From a checkpoint of a small transformer trained on Wikipedia.
Size: 11 layers, width 320, 5 heads of 64 (1 for keys and values), vocabulary 16384, 17M parameters.
Architecture: LayerNorm before each block, no position embeddings, biases, normalized queries and keys, ALiBi.
MLP neurons of a small language model. Each row is named by its layer, matrix (up: input weights) and neuron, and shows model dimensions 0-159. Each number is 500 + 25 x the weight over its row's rms, rounded and kept within 0 to 999. Numbers have three digits each.
A block is one neuron, or neurons of one layer that tend to fire together. After each block is what it responds to, as a language model described it from the Wikipedia text at the highest values.

L2.up18:478485491501514530494508485496509480497488471517483486511490512479520472505528496511488479506472472534525511474471459513494484494513496510524490546513500492452524493486480487533507412465514507521496481471500513511493451496480512418492499524496517538492528526485485536433459505491492484543493507480498495517498515494501487508515539498525500529521478487461412503524491545510538493512515434496557523511520479554521510528508453515526514483495519514534495498515403487539492487482483485
L2.up174:466495461523486533488502503481527489490470531497492496517517513498533516540501529505471485505495523513454509512493504496507491487525517535476500480509476466514487476494507499478517489517533482525499486556490484512500491527491485488536447456509510517491505529466538489483559509507514460552505467519549514503504478486527553458498432484526478494530421519434484534485520486529510460520514481474516525478475491505513508496468510484502541511539462455493485481515480507500515495550467469
L2.up287:468517489511476563501507527504508535506497511480459511470485494485542519500417474513536522489504491479522519477483489433504509496473495520552479514496517474452516491489522515553533478492480528466507512487480532495557520520465466482504511466518529491508477495489476504465461443440532522511528503478498494468513498470511478540489457497489544519536516541558499513498488457486511460534520536509527486510495505519471502498491462498497519505482522450507506513507468484509553487494541513
L2.up359:523490499477508486542508518564460496498487539500475489494533544500467517469506491526473543473490466512495504471493504533508475471475519459506473442529466464462486520535522499478511495553518535490514487460470498497449456566490474463488502437517507501519524522475526482503498466490504526496509511514545434499457517453501513479470470517497464495528485510466480516491486489489506552488485454530483537461489479520538532537504488509492474505542484547497504506506504485479481482507481499
L2.up402:460460546516474518491445517497489495476484490518475454509524521491487491490485500523483493524514505497475495531463521466511510498461553556495547507490539509435488509535494477460544527499511516477487510554483496528509556498542473520531462487553470523473539552475487521493539478528509509517512475545515501498468515459446504483510517470505528514530502522523487483484506537477464507460499521510480494536491476440531499492523477511511445480505476496510507485487470487515509452528496467
L2.up413:499458506501456491464485505511479520498518484510502489488482495495553500502499485543521455513503462468542529501472484520541473514501528511519512502534507501502504521556485486498451461475482524506476502534506490514520480513479444457539471533523527511486537535485535490491492471520534560527484456485532515512512513508461506474494516543529420531519493554454492489524531526475503535482502490528528482466483487486474478502504552510482483532492519494490495493475489451503534484491515484
L2.up507:474497539523504469489476483507481541484483462512473515459486463510492515490522474442537511467525460475503485504498494533467494475484525476453518496530495506478512514503478489518508483472517461515507513503483515485485513474485508504509478511520573463506494530477471484515493511497473562473507470522477483537490425536488504455441533492493482554482502501482459482422493491536508489540528514499524518527549514497482477516515511511530480464507509513499490498535479477538539490515546536
L2.up570:516507499536480489511478518535472529478496486478507509544506497491465486493544468529515468535518478502471510534500493494507506447461493498500506550542490451474509472488484477506518478465508488505504485474462499512469470520497496432548521447524463471559490488475480478524518463508493474475539476460527543509495534471502472467476551521500507502515528470535510474473494504519489496519490479530499552532505470507492508530530518514512526479481546443521468499545501499470490468504512504
L2.up682:534482507468511489517533524518505483491498555479522533504517516489491485467484504497471491490524543503508540511497507509512478469498509501555534481504480486519473493512477462533497476552498473512500475516444490471528485463511485501511439528490493474496499528493493452474543503553503472471509455493536486506501502534541513514528486535517486532491537458486478475520526511483493489511497434497512496511538493507489489513512485474513492491442488532464520520501448492500504536488491481
L2.up739:517519512511518525464509529531492497519441519495528481429483509504488535527496463481482540506531496502518500470496379521480492473457461495515505459477476523490429502486470523516528490493513517479495500456514505512499508535498526490481515545486496532520490471460524489513472528494483529490521501489517500511456539493515470491554533496511508502512527510497476488481504467488497509488454477500541496489530532480529529498513450495442490508514540473480479487507503538474537509506541471
L2.up769:466505477496493481514490495517544541496493471497493453513478499526528496468538516502484508516512500463524491488492459478510524486490545497496500503477529461470522495507510505497452471533516504458470498502481487460458470508457491471522539527512534516491526495510492463543498462514494489522531506506528501501562498448471495498510505465509467503481513534482481477468481492518543516483530475513503465469501536514472492525469534496437478483548524524511494487507474506448493482524514501
L2.up896:504536527508516490528496574513493521561470497490487518484532465476492531515479495464453457494499449466437524511478477454510507531454448473511511503487471547511483481532489494520519495497541510477499471518478523508510501507495456526509463442482477482462508499510529499497499455530503541524528482493542528499479531509508490534480490514520467501520473535479489490501473520505535570513452478472527515533489507512473487516472455483516468518486524493477464480504520495504489523513509532
L2.up1087:499497459460517496505499478532507531475481477488505502531487473507496549502465515484533525508515497506486536503516514499523550509454485470525499508487490460522534499472511467494503520512458518462467516559487479449533525513555513501487456569476514501498517555475521496506456515505487511499453458522492523484520499451494481465476488509483530517511503519475491481479501498500498487517500496488474488491530465508498478537503465471495503505518498498481510504489498449499488473489526538
L2.up1155:520532485478514484505492490495491477552532477485511518464510509484503473486457491532502495495495456487509529569506492494522512481481521526488504533531509478503537461548504473471485497514509490494491509475486518510524466449444485503488458501467514506530486557461473453489545510473469495529470482532521444506477464483509477513478502482506521531486500491489518500480481451485496519464488520501557515534511487546499491476522499518464500473446506485486531508507502496481463442497541457
L2.up1220:513502491490489529457532554464498510510489524460483477444531482449513494522489478485486500521535492519487490460500489531509500464483491528503528512539492501479457474512512529470484511486490546526486508505507543507502502539513547505497455486472494497547466480464531501502503466537512491506492506521515484462517493445492518486479511495523501489505549503542513526505537518519554514487479482516498496519508515536505553488477477519472478509474468500500514489530498501526478491515500525
L2.up1237:517489521516475511524491517487534541503483493473483498519495537493536484496479503470509506546468510499511519517500499469523524488509442465514559522467517454503466499468478488496500505531527479502464504504455477481478479527533523528550431483505531483468511571507493451497481521536482531505530496514500470549518521534482519498479513513503505561502450480511526508495517487482498462491530494486505490494528509456486497494516503464463506508474506469494534525467487486458506523470491518
Negation words and auxiliaries/modals right after a subject or copula, especially not, didn't, would, has, plus was given/forced to.

L5.up9:469531494509501508493490510535503508539509524463523488500493491450478513486477465530505483540486481502512488535471488507528471505498517516505523480527528494501463521503488450468499486512484504462451469563516525441505523466464480476484507502496502493499485506528470516471528503517483440490485487504477471484486486504466512484469460475516503542532492517518514495483505468543504473510541487527505514510546534538538506477464471503523479459492472518479479465467530522478534493491545497
L5.up164:483487500486509446478515514491525517528476504485461522477537492484560496471514453525507432485488532463498489496493532499507504505532474510480481542511477473543468535486517509527512501535498522478514483502511537526515516511482492483494471500517488514507499524507477487502446505489486495530489533551520472517477472477482552509525534495500503509506506496490491528497480506515498524506491484523486543478519513460489493526523483477453481541504466479498521478487493471525544510520526436
L5.up980:504494506479505454514494482531525533474492494495504477433453464504472516486467489506473483528454516504527535462515494493541501501521489517550485549463518474515486510483521478512528499529475492494499491481554488465527491510460479509512505510491486467487524508514456443544474506492486483530526513462495472477473471485484496505491497480489479547507478503465505512498516457544502492479485468499489504528520498474542515524550492519518456482535503466552492475496476493472481491521498504
L5.up1267:534497528486472509470518485557486476532496517530478482425502487512499495499544502507541495506474509494533562527449508478497490509542514491496482479473506508491465484533525505513495532537491510450475482515462500472504510519443496460430497479535508505487527546534490475519502529511475463515535524527478525531470473443522461491473524464486544478465468473524490486503509498570526513451503486501498510486473499579497494527512497493499500468491481465473504462506506538496503465484480515
Function words directly before an upcoming bare verb, mostly infinitival "to" (attempts to, effort to, used to), plus would, must, that, who.

L8.up223:478522492517518512488490532455479442525468505475473503489509494455533532475520486530510496505490509456511482482481514451529519452506492503493477477531522495511527488542454473497461513508496503477442513510533522469478477496511451501486468495531483491491517548499479506490520495468497473488540510541458455456485464539482481485474532517551503553521491483533518515530480446538481478519494502459529496550549517526517446529508504548524508471484509494468494476509540481498555501461477497
Function words right before an upcoming bare verb: infinitive to, modals (would, could, might), subject pronouns, and adverbs inside verb phrases (can only, could easily).

L5.up130:513490521508515550468484510521524512526496506487508507459493510472511518471491503538520520465528477519485515530432508486519513503489540494548484527532513498523471508528489453441537498544498497434441520460518542514531496532519499478485543530465476509509524498554501470512504489495576453513478508479505474526497525437469494440503508511482482516436490530520467500544505501519534505510524531524503483480504480491444510508507525497482499480515507500416522531521517482472521490494501500
L5.up562:472473504484480530510548499468478553536544515495525512504480493481441521472488503530500509462504483492501487470510489476504504472475540523522496521515509523512513499510539497520545508459505486505501495510478541479474524447503495468499515428564486494553539469525495467530502531546529488501472404487495506444461490528515508518470477475484456545481506511490527480489505520466458499493533513501523554535505493502478466494498540501509526520500559529505544508469482528504508491482501467
L5.up723:512484496498484487480504512505502501529478478499541507489507528509477513504472523481481522466558483513523505514483489496512516503480553509472504527518538482478504505543508485514512519467498536463489470462507506520506507487552465473493500560484484490516493521511501490509535518486512491462497486479487430464484499508511538489496507519477523507488501485525484526502507506513511470521536469469490558465509481483484508495509499493511493539489428507497544474444477505517528475511513512
L5.up761:549516489468495505483488501503515494474486542484507505486512478543476472483508487486512521507555511483497538487495516527447486551497495516521510512504502489492550436524458468511473485505510530510471503531507479529476518463589496517474486532551518520472528514515447481480513536499522485493491472494517483511476484552537478441523522522493524513482492516488464466528496454464500490525490488524491552520457480488517450509487484494503479494520476518485519501496498488500496484509506503
Verb stems or first word pieces right after a noun-phrase subject (often names), usually followed by a suffix, e.g. form|ed, speak|ers, travel|ed.

L8.up805:473528517509522485530507508481521541520521514460436494489546512502515536508505461531517531495498526503477524515530518488539493550473535469519507537519525531455538514466487486530536490527491514525475457517490498503504547518503509527546497475516476500540523525512520506501485514517446482503500429499468472474473525528505467542526452486469537514527486523466520498532452526486534495514489499496470527497480522476501503492485510486514466489487529473536512512479496535520490483511531511
First piece of a main verb right after its subject or an adverb, before its ending, e.g. learn(ed), esc(alate), contribut(ing); rarely table cells.

L2.up138:483474517489508523558474485511511539512437495502512517518495521502534509498499495501498531500478500495494469542473500527464441521495469499473466445495508471484480518501548489496544466524509484494485481537481458481484503474498467469545547492499476493473493483491465482465496487497536486534469497517410498530477472509465500565472529525530500493509496478511486502522528495509496498493498483471474523518527504521489458520487490473516488502499555456489525528483527513464487509576517528
L2.up231:461499497498463489507513504473511501485481489508512494509527516455520469473493488515516511489565463527481558455496498524480480479500501477470488510526496476468526493482503503458502493486463480466516487537523522497493482500469480490481488493504523450507491541470482530495477479509502496558485519471469472493512529496493473518497470509516508501466480470518473495518476452502503479471559508535514552490520503463482467488484492496484538466488538442492472468468510505514483486542541498
L2.up370:514450469545543536531540478513485534516496518526507500499515540500474468522542492473521493516506498526451509458511498489487485516491526498502473489478479521468481515470508528506508511502513506472501509497451500539491490515474511508466507501508509555534439485481560471526510511519509504520507542484472474518545506468505512550513449540480475505456549497496516508504517538490493476520483521506516482486460518492482527520505489525523477462473529511542534501458510531482488480514485499
L2.up381:519549490526471528504483489479508539510509534519511548491470489515487522423474522520474530534513535499462520474476504473500480538479453434494550501470530503520475491509551491475474547527565499485525489499495511530477516509487503488540505495522500543513508486500508513522537495565497503498494477498491540513556464476470510449514530517508509506472543480484478515522513513473538487534499525499470546475484507513479498446487491478445491499510508453479530473511517504496509495517482524
L2.up510:518485502520504514515558494534459508518449540504495494484524526575495487530483525443471489528472492470497532514527511508508476494487476472526480506486530488525529511541461485491503502481467484490524480510545495488487484476433520553478524507537483512537555520502473491468512520475505535479487486519475480546474526491485533536585498504465469478484513500506510510497478485525478534500485511475520481537498476494424499485512523491466449488502508563475526503491522495487472503515450502
L2.up579:522487503478522525511511505505480448508482529541470498468488475534487519480480524442510502465512527518513467457473486505509485520464514522510507500502516518463532445499499506466541519438494476450505498547504510510492488498460512488506480529502532498481485472552474527512491506525574502519535529505493463527529522507521525489546510528488493493470512468477525496466502517532490504467523476449490509466484492503471526505473505494518493494526466526535474483496539527519491485545466500
L2.up641:525448522501494507521490505508493484484468542492583471529518480550500507490521484472513549455522509525497519537506503522492460526463481480478482477497492502475545436511482514503499519500482477463488476467449499483504512476508493507463512471512518547548476507473514520451499476516524503472548495480513501468496553493525508496492507510479472511523524518510509474496491507495504512519503554528513516484462518476466540494527455479457463522502483502489518529519480508501514534468498532
L2.up646:518531464517527513497515505529497499494492507544520495508483515531497483486476518486489498488511483542512504479499486517519478499509536427536498474491498471470535464493471500486520497495507487478446513541536533511489547531530507484503528528550475494492541529546481534481499570531520491508528505526475521484481548504523456471495530507458543526514534452532512511544533515475492497494482509508472536509479496463523489525483483523504531483477464547514529489449502460472521482529470453
L2.up664:503520502508546524537507516518509516491465516500538519444476520485490518532484514501499522501473486499494520531514487456526488470511484499475474500499497518506536493510503498536497498497502476492445473515512476539461463517454541499536482470479486517500475514536552480523496486508470495484488508526478512516466524501503494511491473462538474518483460485485484466505509468527467488481510537503490504530503496497499511523470487517486488485505484424513462491530491512508478477477483555
L2.up721:509477458502507535523494468482484508494484498501492462544539502502481526454481468513499476488506511527480532502460478523502472526528484501498512493465465523464524534532511473504484522454488477504513514512520485538508474469506495514508532498490485471497454486440499494508489506504478509498533491522508516488532531496515529517484506503504513474472492472491473475500508547499486438500530513539543484474520527532508510520495495550499479495538505463504517511529520415497488500540485532
L2.up822:469485491532495496518514526515506457467464484554532460496504471490490548526516502509486503524489508532532511509461509494472495439466513457467505512543505541480469478525529465536482500453512485493500494546492525507491543491491468490514532505552476516506495502506531499533517430523523501511516492502505504518494514474529481476516476549486499470484468446459519456504502500482502532472511469520442505486456498452468466485484523494534518513504492524524508522481505555478469494527516514
L2.up826:509489508484505512483517469497518478478489564508552475487444479555481474500467487530474496480504484541502491509488510536457472443492495509481512534468498499512450503516525497493528488507500527525473456485485467513552497507474467475489469472515500541500519528478499503489471475450514476492508489516473447514500460482528493504505517520527542505465468483503492495526520472493474446479511482532518525518487504510516511502484477478488499476469479477514550553496535552534506460548498533
L2.up975:463488462469478483505519518550491518480470544525523473505508512473516532454510488472493513480491502481493490497508479506500500473502496502493450494523534496481470435515500500504449501507456476465493463489492494484515482499520481495521550490468521527516477477524521498493520518502453520524538471516506498517489475547546449504529495508519458484464533460479486505493499473513482500504471491550528492472518507511522473492484548500470443505469499500498467535478498519553515523540518542
L2.up1064:483513477519538493472523512522549544455481482503494528537453505495468515506471509496467501523496457538528520501502504500506488431529532461469446522512473485471495544533501515485442495513525469474529508534476460512492481506522437478507436459491512528477496528506528511467497500515480555455503480513530462484500498535501486476515545506492440491496474499550523538508531510521508498462507511475544523495532505494460456510508507498479467487516450537536484500493469475478513536525524507
L2.up1098:479461505517494503544505474493470501491492457476474518500553505526508499507519511451470541483538484481502551551515550480523497489514486438579489524511564458487498494488516515499505490499526536503506465487502485509518532499501505492489494551464546469544477526483506478494531507459502481495480508439500494460513479502463477533466538535476526512519471449501489534490486518498446520489506492493509516491526575489476455525465518503505480482504500454529501565496478509509501496515502504
L2.up1175:514495549548539509537517506494498483525502492466512526474556481494479490512463529490513526498556536528464515483468491476487521523472485505478523477494509498536508475511476529506497499481495514513521507499444498511475483534501488523511530466513496546517492488524522499492514542522549492528471515505515478510506506501504517469484536504491529468533487543519523475489536531509513503488533531489490509477538500499552498522481495536504499513507480477477515510457487522532514533497518519
Word-initial verb stems opening a clause's predicate after a subject or auxiliary, such as form(ed), appear, disappear(ed), prov(en), plus parenthetical "(Note:".